MLP neurons of a small language model. Each row is named by its layer, matrix (gate and up: input weights) and neuron, and shows model dimensions 128-191. Each number is 128 + 24 x the weight over its row's rms, rounded and kept within 0 to 255. A neuron's up and down rows have the sign that makes its largest values positive.
A block is one neuron, or neurons of one layer that tend to fire together. Before each block is what it responds to, as a language model described it from the Wikipedia text at the highest values.

The closing pipe and line break ending a wiki table's header row (Year | Title | Notes |), just before the |---| separator; weaker on mid-word pieces of names.
L13.gate419 [132 152  94 115 104 130 106 130 118 154 116 125 133 122 175  84 111 112 138 128 134 106 136 132 153 115 106 153  87 104 190 112 135 134 135 135 152 150 123 114 142 134 101 125 106 136 152 146  99 124 145 195 150 105 172 153 151 138 126 103 141  87 151  95]
L13.up419 [ 98 117 134  86 108 122 186 193  98 139  73 138  92 117 140 153 111 113 125  82 131 101 123 154 120 146  78 134 166 119 167  92  90 152 125 116 114 122 107 146 135 105 104 124 109 107 119 117 150 147 131 163 171 154 143  93 127 101 115 130 107  79 154 121]
L13.gate2543 [ 85 123 139 139  76 144 100  92 127 102 145 140 170 136 145 126  90 128 150 161 131 135 127 162 118 109 144 132 113 130 126 123 112 164  99 117 183 189 163 173  85 145 134 121  95 128 115 132 156 145 139 101 118 139 157 141 125 135 166 177 119 110 153  96]
L13.up2543 [163 141 137 122 117 113 138 108 123 141 125 135 127 143 143 149 144  97 141 146  87 108 135 150 109 111 141 145 162 166 147 120 149 167 117 130 121 119 120 120 140 110  80 110 125 130 141 128 137  93 114 128 139 174 141 106 127 143 117 136 120 147 131 119]

Modal and hedging verbs directly after a sentence's subject noun phrase, such as would, will, might, seems. It also fires weakly on middle pieces of foreign names and titles, e.g. Med-ved-nici, Tr-ill-ini.
L3.gate26 [ 88 105 114 114 120 149 124 139 108 144 104 129 151 128 105 135 179 121 140 110 117 106  97 117  96  90 140 179 150 173 150 130 153 137 165 127  95 126 150 127 114 161 122 154 136 118 120  97 146 113  89 142 140 115  88 142  93 119 148 128 154 136 147 161]
L3.up26 [136 120  81 142 134 153 114 100  99 137  93 121 165  97 107 157  85 141 117  66 110 105 113 150  68 126 149 184 128 147  90 115 133 144 152 156 124 140 103 163 130 154  95 154 147 145 127 123 116 125 102 139 158 103 113 156 111  89  87 126 120 155 110  65]
L3.gate580 [160 128 130 120 155 110 141  97  77 132  85 160 191 121 134 131 128 129 154 149 118 155 142 111 139 117 134 141 147  95 168 114 126 143 154 150 129 110 126 118 137 145 129 127 113 150  70 131 130 130  86 131 147  72 119 120 124 190  95 107 115 124 114 102]
L3.up580 [108 192  94 127 123 121 109  61 106 122 111 132 141  83 156 123 147 158 140 145 135 121 128  97 136  82 115 139 165 109 141 149 124 149 132 128 133 105 116 112 153 117  86 117 108 137  80 173 106 109 131 168 167  79 147  99 147 193 123 109 118 123 139 118]
L3.gate2057 [135 115 138 115 119 148 111 121 124 139 121 133 120 142 114 128  85 175 125 139  76 170 118  91 109 149 122 127 149 113 163 122  75 121 113 103 131 129 151 176 164 142 153 171 109 141 135  94  83 143 163 147  96 133 124 115 104 145 131 111 141 133 132 128]
L3.up2057 [122 137 140 160 118 112 157  89 144 106 128 157 145 112 158 116 103 101 129 103 136 123  85  92 134 128 109 136 135 136 163  64  92  95 123 127 117 151 137  58 146 125 157 131 101 168 148 169 155 138 131 118  92  95 138 115  90 128 138 113 145 104 221  82]
L3.gate2530 [154 135 150 142 103 131 130 144 109 113 125 136 109 124 119 157 112 117 148  83 122  99 127 139 154 138 111 154 140 136 145 145 141 145 103 119 125 150 126 165 131 139 100 104 132 159 144 146 143 123 164  99 111 156 124 124 107 109 148  95 120  87 102 111]
L3.up2530 [125 160 109 145 112 121 152 111 120 117 151 131 137  91 120 146  99 103 130  93 116 104  88 137 162 133 101 140 131 167 134 135 120 140 119 132 116 109  94 150 115 140 137 152 159 140 126 140 130 146 152 130 106 103 131 135 130 144 110 110 120  67  68 124]

Short function words and contractions inside titles of songs, films, albums, or competitions, such as 's, Are, Not, ever, of.
L13.gate62 [144 135 109 132 106 167 160 101  90 117 160 103 123 138 142 174  90 113 134  81 132 111 123 102  72 146 145 139 129  77 183  87  77 125 156 108 118 102 158 166 136 132 125 156  97 122 177 120 138 102 135 103 159 113 122 176 129 106 117 126 140 116 118 149]
L13.up62 [130  72 133 154  84  98 117  71 111 157 120 113  84 125 157 135 136 127 128 125  84 110 163 169 137 130 163 159  77 166 175 147 180 126 179 153  92 137 121 104 125 101 131 132 137 144 182 122 177 132  75 118 115 140 131 133 134 124  99 118 120 137 109 161]
L13.gate1734 [ 98 101 152 112 147 110 128 153 101 161 145 119 177  92 134 159 122 122 148 103 146  95 131 125 155 163 124 147 139 150 132 112 150 122 109 116 147 163 112 132 136 140 141  93 126 169 112 139 143 113 106 131 117 134 127 162 128  97 123 113 118 113 170 117]
L13.up1734 [179 158 131  75 144 107 152  98 157 160 130 163 161 118 138  85 142 177 129 114 134 176 142  97 115 116 132 129 121 109 113 147 120 158 142 132 107 140 118 105 116 148 121 127  92 141 142 137  99  89  68 131 128 128 129 178 116  90 116 174 147 125 135 133]

Mainly 's or 're clitics after pronouns and wh-words (she's, that's, Who's); also the right after was/is/were, plus some mid-word fragments.
L8.gate554 [133 114 123 145 118 139 128 131 112 124 133 164 140 107 187 129 105  95 124 108 126 191  90 113 108 128 138 139 128 141 122 145  96 151  99 113 179 101 157 143 157  95  91  71 118 143 170 133 134 126 166 151  85 136 132 121 177 139 130 114 137  99 158 171]
L8.up554 [ 92 123 115  94 118 136  84 121  81 113  86 119 144 107 133 126 168 133  85 139 137 132 119 119 131 126 155  85 171 152 125 117 135 173 154 157 153  71 161 109 148 150 141 100 114 112  98 121  89 108 124 128 111 102 141 157 180 158 184 127 116 122 122 134]
L8.gate935 [121 111 113  97 132 104 119 163  83 128 143 169 162 165 114 103 100 153 121 117  83 160  98 111 139 117 108 178 130 136 122 128 115 161 118 152 153 122 110 145  77 144 163  87 204 172 164 147 103 110 137 103 141 105  97 142 145 108  81 133 121 150 113 127]
L8.up935 [ 93 151 166 113 152 141 125 118 107 118 133 148 121 142 161 136 124 106 146 110 133 136 113  79 104 108  88 101 167 186 134 148 113 144 131 145 124 151 117 162 168 151 109 105 148 138 141 146 129 150 135 155 134 149 145 144 168 149 114 137 128 109 179 125]
L8.gate1102 [158 160 100 152 127 134 124 141 137 114 133 115 138 117 142 146 126 110  88 146 125 155  82 122 130 176 147 100 164 161 116 154 103 123 109 152  97 167 125 130 156 134 130 139 152 151 133 104 128 118 128 119 138 116  95  95 179 125 117 158 130 141 187 150]
L8.up1102 [137 123 131 129 154 120 151 139 162 128 203 128 125 154 124 187 151 120 113 124 148 140 139 101 125 110 118 172  99 141 131 124 110 116 139 115 133 217 132 191 122 170 100 113 138 128  95 166 132 120 136 103 137 139 143 143 164 156 139 170 151 120 192 115]
L8.gate1205 [123 128 136 118 156 133 144 141 106 137 111 124 111 103 129 142 176 151  83 142 176 156 122 165  91 136 144 161  93 150 131 148 117 150 177 155  87 151 194 131 112 131 158 124 125 110 162 137 128 154  84 137 168 135 119 119 145 140 184 166 109 154 101 123]
L8.up1205 [176 106 103 127 113 150 151  99 161  80 120 111 122 155 111 119 166 131 123 143 100 150 189 122  81 160 130 120 132 138 119 145 120 120 108 117 120  95 168 198 134 117  84 131 121 184 139 137 137 165 103 140 145 105 158 130 106 153 144 130 139 123 133 127]
L8.gate1251 [122 101 161 144 156 129 107 158 103 135 123 155 102 140 136 138 134 184  75 138 139 143 131 125 132 114 133  91 131 167 119 134 136 210 144 138 157 147 154 142 172 111 125 128 138 148 138 110 109  83 157  96 154  93 113 151 161 173 142 115 129 148 157 111]
L8.up1251 [105 147 143 158 140 120 122 107 149 137 104 135 158 113 111 121 130 104  86 176 135 158 106 134 143 109 116 106 159 141 121 147 108 154 115 172 137 144 122 123 142  83 108 134 131 148 132 171 120 130  91 166 160 152 130 154 127 155 113 106 121 173 184 127]
L8.gate1590 [141 116 115 117 135 148 151 144 126 102 115 154 135 171  97 126 137 102  99 114 133 156  89 155 128 144 126 138  76 115 143 126 104 148 119 155  89 165 145 132 134 140 153 108 134 104 123 162 165 124  99  85 136 126 113 123 174 153 129 156 113 136 125  96]
L8.up1590 [122 106 117 129 136 118 131 111 133 135 127 119 161 131 135 121 168  97 146 132 128  80 160  94 105 151 102 113 101 136 113 148 129 171 139 110 126 124 115 108  97 154 116  96 113 105 147 146 168  98 101 120 145 103 160 176 136 122 132 116 106 171 147 141]
L8.gate2450 [104 104 108  97 112 156 142 146 110 166 115 118 113 112 208 115 110 121 104 156 155 138 140 111 104 116 148 110 131 136 108 121 110 139 114 138 137  96 153  90 121  99 116 122 133 101  69 119 118 141 146 111 146 118 163 165  69 115 134 117 151 196 104 132]
L8.up2450 [121 128  93 145 124 163 119 161 183 134 100 117 113 122 160 137 156 101 144 180 137 158 133  91 118 118 118 122 128 151 141 152 156 138 112 173 155  90 135  94 132 131 132 123 116 132 100 153 124  99 136 153 132 159 136 139  93 123 116 114 127 202 159 152]
L8.gate2458 [106 136 107 157 103 103 145 177  86 127 108 114 113 111 139 119 127 120  99 124  98 134  99 117 104 146 169 154 120 114 116 163 128 157 165 166 171 128 128 175 118 146 132 142 124 139 128 143 119 131 128 123 124 152 123 154 166 113 116 136 124 138 143 168]
L8.up2458 [131 106 123 138 125 107 128 110 113 129 132 160 138 139 142 158 127 151  94 129 109 138  83 113  42 122 149 129 137 139 126 111 118 149  96 143  54 129 144 163 111 108 130 133  92 132 102 114 135 135 123 122 130  91 133 138 137 117 123 100  88 150 136 134]

Paragraph-ending tokens, a period, pipe or bare line break before a blank line, just ahead of a new section heading, paragraph or table; also semicolons between list items.
L8.gate47 [186  94 156 110 137 133 138 142 113 112 100 120 115 124 122 186 128  85 136 132 111 141 141 127 137 141 114 166 172 114 123  85 130 122 129 139 148 151 133 130 128 110 132 125 109  88 166 117 109 100 161 171 120 112 126 146 126 172 144 125 130 121 138 141]
L8.up47 [160 148 122 144 131  75 131 131 151 133  95 132  88 114 132 128 141 114  98 128 110 114 143 159 176 133  86 162 165 135 115  83 112 109 175 134 120 112 138 137 110 108 145 150  61 107 149 113 121 121 153 142 120 138 129 133 122 133 134 128 109  87 175 116]
L8.gate1083 [147 112 118 150 146  81 130 117 104 118  97 117 126 163 138 139 141 114 128 123 106 118  96 135 148 149 128 150 137 123 114 100 156 150 141 161 141 124 127 122 110  94 113 127  97 140 172 146 148 116 163 131 131  88 130 147 131 121 163 118 114 107 124 125]
L8.up1083 [132 122 129 165 156  59 149  99 139 148 101 106 102 108 140 168 170 101  96 119 131 113 132 135 193 147  97 127 150 132 131 116 143 113 195 165 111  84 151 118 124 118 146 139  91 140 159 132 145 136 133 146 140 128 151 132 137 110 154  87 111  74 150 131]
L8.gate1503 [154 142 135 116 132  50 119 141 118 125 101 107  95 118 155 177 149 107 114 123 115  72 113 172 142 146 129 143 151 115 135  59 109 152 198 147 101 103 140 134  94 141 108 161  75 150 159 122 116 134 130 135 117 131 150 147 157 139 144  94 135  79 142  86]
L8.up1503 [138 121 113 127 126  86 133 128 134 139 100 122 123 142 117 112 119 114 128 137  99 134  91 167 132 161 112 155 122 100  88 109 141 143 169 158 139 163 131 130 116 111 132 126 101 148 163 136 155 133 140 152 138 126 117 130 126 132 158  97 121 111 128 110]
L8.gate1508 [145 163 113 156 134 117 108 132 128 131  75 142 117  91 144 177 138  94 117 175 103 101 107 145 123 108  84 147 119 125 164 118 169 149 138 141 142 113 168 120 121 113 129 103 124 160 170 178  92 138 157 100 167 139 152 109 124 170 133 155 127  95 132  99]
L8.up1508 [124 163 129 149 128 135  83 179 118 142 107 180 133  77 132 123 141 103 125 139 135 134 116 157 116 115 104 175 144 122 144  95 174 139 168 123 158  69 171 134 124 110 122 137 128 113 129 103 124 155 126 108 162 102 120 155 189 116 119 146  84 155 120 119]
L8.gate1594 [ 98 153  97 169 138 108 130 119  87 130  94 107 136 116 132 180 122 103 127 104 125 121 119 129 145 123 101 147 110 158 163 116 115 101 101 120 129 110 152 101 153 134 142 115  93 115 179 111 141 136 111 139 112 123 105 111 116 135 137 136 143  86 130 145]
L8.up1594 [150 133 141 105 147 115 132 135 102 135 143  96 132 127 122 112 173 124  36 130 146 118 148 168  97 173 161 164  99 142 115 114 126 180 124 109 114 111 116 127 117 166 117 131 157 121 124 127  99 135 110 113 120 119  82 143 154  71 139 134 123 142 149 141]
L8.gate1698 [136  76 138 138 156 102 135 110 141 114  91  96 131  65 173 127 114 142 121 113 161 150 114 150 144 119 141 141 164 104 139  62 117 117 166 148 127 111 138 129 122 111 109 118 118 144 165 138 130 128 119 160 115 171 151  95 129 122  96 143 155  96 138 144]
L8.up1698 [152 148 125 127 164 118 124  94 124 162 107 104 124  92 138 137 119 106 137 131 102  98 134 142 138 147  94 145 139 163  71  96 137 106 144 149 123 148 148 103 114  87 150 135 102 129 123 116 123  76 124 220 127 120  98 153 114 148 158 146 121 117  99 119]
L8.gate1864 [140 114 145 162 160  75 131 149 149  94  91 121 123 123 133 110 106 121 116 140  94 147 110 132 153 154 100 121 121 117 123  96 121 128 136 175 130 143 137 137  98  97 124 123  85 130 159 114  87 139 143 148 135 102 134 149 143 108 157 115 110 122 160 114]
L8.up1864 [125 172 115 170 138 102 130 114 126 135  98 106 117 136 119 130 150 146 132 111 133 119 107 151 136 130 120 111 109 116 143 144 143  97 145 145 114 165 124 124 131 101 149 152 106 191 155 118 135 131 101 165 130 118 111 104  94 103 142  98  88  72 149 151]
L8.gate2320 [147 106 125 142 140 111 151 132 130 127 102 129 119 136 132 125 146 114 108 143 109 129 105 146 147 182 104 150 126 119  88 109 141 121 134 146 156 134 130 124  93 127 128 124 107 151 174 126 141 138 150 121 137 105 165 136 130 145 153 119 125  90 127 105]
L8.up2320 [139 137 137 154 132  66 142 124  83 158  68 143 117 126 133 115 146 116 150 125 122 135  97 119 170 137 142 149 136 101  97 116 126 108 155 132 135 119 131 114 130  99 128 133  68 161 172 135 126 113 137 138 132 119 114 111 124 128 173 135 117  84 143  96]